From a checkpoint of a small transformer trained on Wikipedia: 11 layers, LayerNorm before each block.
MLP neurons of a small language model. Each row is named by its layer, matrix (up: input weights; down: output weights) and neuron, and shows model dimensions 32-95. Each number is 128 + 24 x the weight over its row's rms, rounded and kept within 0 to 255.
After each neuron's rows, "fires on" lists the tokens most often at its 100 highest values on Wikipedia text that the model never trained on.

L6.up1813 [ 81 129 142 131  92 109 167 130 133 114 103 135 102 119  95 136 133 113 158 170 147 119 195 108  96 143 102 151  78 163 133 131 157 139 162 103 134 127 101 139 167 145 139 194 138 102  82 136 132 133 134 112 139 154 135 144 141  95 144 113 146 152 141 128]
L6.down1813 [105 167 111 154 106 134 131 103 150 119 155 168 155 163 142 121 122 106  99 155 143 109 159 135 124 139  98 128  92 124 125 161 150 138 104 102 130 135 108 120 147 152 130 168 128 133 103 142 110 130 156 105 150 159 154 114 108  82  88 136 155 138 134 117]
fires on: " t", "T", "t", " dist"

L6.up947 [ 93 165 181 148  90 135 136 103 139 102 125  95 124 136 113 105 140 132 133 111 113 113 142  54 118 140  84 116 110 123 164 145 149 148 133 139 116 139 119 152 140 121 132 101 131  95 120 114 143 153  88  90 172 117 132 105 143 151 138 129 116 135 133 118]
L6.down947 [178 110 145 111 117 121 134 151 131 126 127 175 118 122 145 125 136 132 138 125 162 141 106 137 172 135 138 150 150 126 163 131 119  96 136 115 120 130 118 144 135  92 133 169 145 135 113  94 116 128 128  72 131 137 127 112 138 151 101 132 127 128 117 138]
fires on: " O", " |", "–"

L6.up1909 [162 171 128 134 186 115 181 127 121 173 139 154  97  93 134 143 130 138 163 137  96  95 108 108 130 176 124 162 146 118  74 149 125 165 141 158 128 143 159 123 176 113  95 128 178 146  91 133 116 123 135 137  73 105 148 120  91 130 149 137 139 114 139 160]
L6.down1909 [123 100  80 142 113 113 101 160 153 108 145 102 123 132  97 130 131 125 110 149 144 187  65 151 131 132 112 122 163 197  90 213  90  93  91 122 103 131 106 102  93 158 129 133 138 100  96 137 110 133 150  98  79 139 121 159 122 152 142 102 127 133 154  89]
fires on: " |", " (", " a", " with", ":", "ing"

L6.up2503 [102 127 146 136 126 113  79 104 105 128  82 168 109  93 151 110 120  69 119 155  72 101 112 136 145 103 109 105  88 105  97 171 121 150 105 104 128 114  99 129 134 140 139 161 106 127 148 143 115 145 106 110 145 119 126 111  97 142 114 114 150 147 128  99]
L6.down2503 [130 144 145 152 122 122 118 119 129 110  61 150 118 113 113 123 159 170 143 117  93 112 146 154 153 113 108 118 109 130 118 139 153 125 117 104 120 169 114 138 126 151 113 148 157 141 158 125 111 145 128 134 138  95 133 124 101 147 112 102 151 117 156 126]
fires on: " |", " W", " T", " No", "fo", " Fo"

L6.up3400 [146 151 159  89 142 130 141 119 142 103 139 116 125 146 123 110 105  89 134 142 162 124 146 125 161 104 131 150 158 139 141 128 138 106 121  86 132 158 136 155 106 146  97 131  99 122 146 152 121 145 134 138 154  96 144 154  94 118 108 122 144 104 133 133]
L6.down3400 [179 151  97 155 104  79  76  99 156  98 158 149  95 157 139 115 129 121 120 156 106 138 138  99 111 152 136 132  88 120 137  99 173 116 128 120 139 117 127 125 155  97 150 150 124 137 124 135 155 131 106 134 139 153 101 126  87 112 175 154 134 158 111 105]
fires on: " p", "P", " P", " inc"

L6.up1365 [126 161  52 123 145 154 116 141 163 164 160 129 119 115 114 137 136  92 101 117 115 101 167 103 172 147 107 137 143 121 122 129 194 127 142 136 181 112 133  87 135 169 122 115 123 167 148 122 121 108 136 136 123 132 139  95 117 117 139 121 122  87 109 123]
L6.down1365 [137 161 114 100  53 148 101  95  82 103 139 102 113 161 106 108 132 125 135 148 159 137 153 128 149 120 155 154 116 151  89 129 106 148  96  81 103 126  87 128 154  60 156 115 103 109 140 171 152 129 109 128 124 133  70 150 130 172 145 116 153 135 101 161]
fires on: " a", " an", " (", "\n\n", "ons", " the"

L6.up1177 [125 139 126 127  81 126  92 125 124 113  95 133 166 110 138 112 142 106 165 132 139 137 170 169 143 125 102 109 140 149 145 125 135 127 120 127 130 179  82 153 154 105 100 103 160 105 111  87 159 131 129 165 142  97 158 144 128 131  98 110 134 119 121 123]
L6.down1177 [129  87 155 118 179  87 182 107 110 102  83 120 101 141  84 149 166 115 103 113 121  81 104 115 106 110 122 116 161 123 169  84 121 127 124 131 113 146 136 113  96 118 154 128 123 145 108 170 146 128  99 179 140 139 120 104 100 105 119 110 121 140 141 122]
fires on: " other", "F", " another", "Se", " Fo", " a"

L6.up1272 [117 148 128 149 133 147 155 144 118 122 175 164 162 117  86 115 104 135 126 140 107 152 115 117 151 157 134 137 151  65 110 118 130 129 155  99 130 113 140 111 128 131 206 170 142  95 137 159 164 120 147 124 107  89 126 152 119 133 133 100 166 114  95  96]
L6.down1272 [123 100 140 115 119 167  72 117 125 110 126 121 144 100 147 116 118 146 119 145 138  91 103 103 105 125 161 122 138 110 112 153 135 101 124  56 138 132  99 130 173 160  99 165 120 146 166 135 146 130 138 121 111  90 102 109 148 107 121 122  86 131 164 136]
fires on: ",", "e", "o", "es", "E"

L6.up2665 [141 145  88 173 144 122 137 171 142  89 136 112 147  86 125 124  97 188  93 137 105 126 141 171 107 144 121  70 134 148 138 132 122 129 108  78 154 104 150 145 147 134  83 161 163  81 140 131 133 100 111 118 132 139 154 140 144  86 152 110 126 141 128 115]
L6.down2665 [ 98 138 137  87 108  84 133 142 115 152  94 162 119 115 164 134 146 125  94 103 125 164  92 100  91 144 138 119  96  83 137 151 144 147 121 119 124  87 106 159 136 119 180  59  89 146 107 163  90 123 100 135 106 123 115 137 109 142 110 154 131 104 120 149]
fires on: " the", " of", " per", " and", " to", " other"

L6.up2236 [117 127  93 113 120 123  73 146 125  89 126 155 148 146 185 121 121  85 120 157 148 118 121 122 118 140 130 152  96 120 168 175 153 125 106 143 123 121 133 131 131 150 144 145 140 117 143 115 151 122 141 140 124 101 115 132  95 126  88 114 133 111 146  99]
L6.down2236 [148 105 136 141 121 123 138 107 110 149 114 163 132 172 124 146 116 126  98 146 100 123 115 131 132 121 124 159  76 145 158 141 164 136 138 122 119 117 132 152 134 134  96 121 123 164 129  77 103 113 114 145 144 125 131 141 120 135 123 100 123 127 135  82]
fires on: " so", ";", " as", "S", "P", " p"

L6.up3196 [122 146 130 128 142 161  97 131  97 148 113 151 111 120 146  92 116 117 126 138 140 141 134 136 166 182 154  90 162 124 158 127 154 115 161 114 103 199 116  91 129 103 139 142  94 126 160 122 119 122 131 139 130 139 123 104 145  92 164 104 161 143 114 118]
L6.down3196 [123 163 118 102 159 156 122 162 128  97 108 141 119 141 116  98 138 143 125 131  97 100 100 106  93 163 136 121 149 138 176 159 131 140 153 127 123 118 117 131 127 123 110 110 119  85 166 154 106 107 125 118 123 135 109 126 161 151 123  94 133 136 139 145]
fires on: ".", ","

L6.up1792 [168 115 152 116  96 151 121 114 103 162  64 128 147 145 111 129 124 129  93 143 151 115  78  91 122 129 166 157  80 130  92 132 106 125 125 102 137 130 141 115 114 102 113 103  70 148 102 114 133 125 165 164 146 111 132 148  92 120 122 118 144 100 168 112]
L6.down1792 [114 111 176 112 133 154 128  93 132 132 111 124 149 132  94 121 113 159  73 148 138 115 112 139 124 147 117 141 126 168 106 155 121 159 105  93 125  93 165 112 136 138 120  78 123 100 150 141 145 106  92 120 109 136 127 127 118 132 118 116 143 116 117 176]
fires on: ".", " Som", " County"

L6.up2500 [118 158  74 137 137 113 122 132 147  90  93 124 143 133 174 142 106 169 112 134  89 110 135 105 173 131 151 148 150 160 150 142 145 112 133 146 120  99 118  71 133 100  78 125 183 123  97 138 140 170 104 106  99 139 134 119 102 109 120 119 179 117 162 126]
L6.down2500 [168 131 129 103 108 148 131 211 145 123 101 128 119  85 127 130 113 108 143  93 155 118  99 130 160 149 114 126 138 140 136 136 120 142 140 140  59 173 125 146 136 147 120 107 121 105 139 135  89  86 144  86 159 124 137 124 134 111 107 169 111 111 131 118]
fires on: " C", " =", "C"

L6.up2655 [ 90 119 152 109 106 118 111 144 139 168 130 142 109 123 133 149 128 185 120 154 142 155 147 194 102 142 154 119 151 113 124  97  96 121 114 117 191 145 112 150 163 151 110 107 139 128  97 118 132 120 147 110 144 156 156 142  62  70 113  79 142 106 150 140]
L6.down2655 [130 162 120 102 132 101  91 109 126 127  83 127 114 120 116 112 184 154 110 129 115 156 112 147 165 131 111 134 147 125 119 108 164 131 132 115 147  96 129 143 124 119 126 151 121 153 126 171  91 132 151 141 170 135 104 154 124 134 119  70 135 157 149 137]
fires on: " 1", " He", " qu", " 2", " and", "e"

L6.up2735 [113 108 116 117  93 130 141 156 141 115 126 133 176 125 163 152 154 111 143 159  91 102 145 177 112 110 161 134 140 119 134 109 127 126 148 146 104  61 133 160 130 162 126 141 144 136 194 109 114 106 143 108 150  84 118 145  86 132 151 125 149 152 117 126]
L6.down2735 [125 125 118 116 139  78 127 138 154 110 164 131 138 149 121 115 133 133 136 130 100  94 102 146 168  95 123 162 145 142 133 136 151  97 139 121 160 109 113 137 126 142  96 152 154 159 175  98 173 104 143 154 161 138  87 116 144 138 127 150 194 112 145 148]
fires on: "’", " “", ":", " ", "—"

L6.up3429 [153 113 156 107 106 136 127 124 121 133 108 115 104 203  65 127  99 138 150 155 152 111 111 160 129 147 165 107 112 122 121  94 109 122 118 120 103 169 113 117 131 155 175 115 142 157 118 138 109 128 118 131 117 136 123 121 132 149 156 130 101 128 139 136]
L6.down3429 [147 139 145 128 126 163 134 140 119 111  98 133 153 177 132 154 160 142 139 116 138 120  91 126  95 160 121 133 106  97 114  67 109 120  89 136  98 127 108  97 130 133 136  94 153 120  90 146 122 129  90 129 155 110 105 129 104 114 141 123  93 105 149 173]
fires on: " 1", " State", " state", ".", " county", " conc"

L6.up1326 [106 133  97 169 118 176 122 122  67 108 102 112 126 127 140 130 103 159 103 162 150 178 122  91 112  74 152 120 101 158 151  97 120 121 126 132 107  88  62 108 113 157 140 116  92 136 142 123 124 135 112 122 133 149 130 131 112 147 132 127 128 152 101 119]
L6.down1326 [ 94 124 141 104 155 144 123 117 136 145  95 130 127 137  84 148 162 122 180 137 130 138 139 105 100 141  96 108 134 112 135 134 118 151 164 145 110 131 170 117 121 126 116  98 109 103 142 158  85 131 125 105 137 120 138 155 154 149 139 130  93 119 152 153]
fires on: " to", "oni", "zi", " To", "si"

L6.up2550 [ 98  95  90  93 121 147 109 146 162 104 119  86 190 131 145 167  87 126 163 162 138 136 130 124 180 147 135 119 102 159 137 120 149 140 109  84 143 164 136 124 161 137 160 138 136 136 108  96  98 157 107 148 132 176 104 121 181 124 145 173 130 170  87 169]
L6.down2550 [138  94 164 137 161 131 109 137 148 124 141  99 157  76 133 167 162 111  70 158 123 111 119 133 109 105 112 137 161 127 151 110  81  94  92 104 130  97 140 150 115 151 111 120  86 114 138 132 130  88 139 121 165 122 133 138  74 136 132 136  86 142  73 150]
fires on: " during", " During", " anti", " counter", "."

L6.up2167 [123 148 153 154 110 174  89 142 112  80 125 131 120 134 128 113 125 118  98 113 122  66 128 134 137 136 123 106 151 156 128 127  99 117 156 116 130 141 115 113 105 118 136  86 107 119 155 151 160 145 125 113 159  65 103 166 112 127 113 108 139  95 141 134]
L6.down2167 [104 147 104 113 108 122 153 130 131 177 113 166 120  87 151 127  82 105 123 105 183 120 172 178 147 116 109 171 142  97 167 178 144 132  98 138 112 148 155  80  97 135 128 121  91 152 150 116 149 127 160 126 100 161 129 148 149 103 138 148 102 103 132 103]
fires on: "C", "c"

L6.up2366 [131 127 114 118 130 150 112 172 148 124 122 150 118 116 103 150 100 147 130 124 146 117 111 130  93 162 129 116 135  87 120 112 114 101 133 105 113 121 101 113 114 132 134 142 132  94 116 144 104 170 129  92 129 126 172 118 124  96 143 132 135 136  85 124]
L6.down2366 [ 98 154 133 164 101 115 131 109 118  82 120 177 106 159 130 121 141 105  87 132  87 115 139 121 134 108 156 119 133 114 147  96 132 150 107 123  96  84 150  99 133 117 149  93 146 138 134 137 124 120 125 133 168 119  98 117 132 126 130 112 132 123 147  83]
fires on: "|", "A", " Har", " har"

L6.up402 [ 89 137 132 113 113 159 137 136 138 177  97 149 141 130 133  93 127 180 135 159 135 129 131 107 161 118  82  78 128 125 141 158 166 150 116 124 142  83 120 100 176 178 115 154 142 129 165 133 146 138 127 135 146 117 142 152 158 115 126 108 107 109 103 122]
L6.down402 [115 159 113 136 112 129 140 126 161 121 116 168 161 146 132 115 145  87 106 119 134 114 125  86 143  94  98 125 130 102 110 170 122 152 120 112  99 121 104 104 137 141 153 152 135 110 138 132  95 122 148  97 113 139 109 110 119 119 122 157 101 159 127 145]
fires on: " t", "T", " Ti", " g", " Char", "t"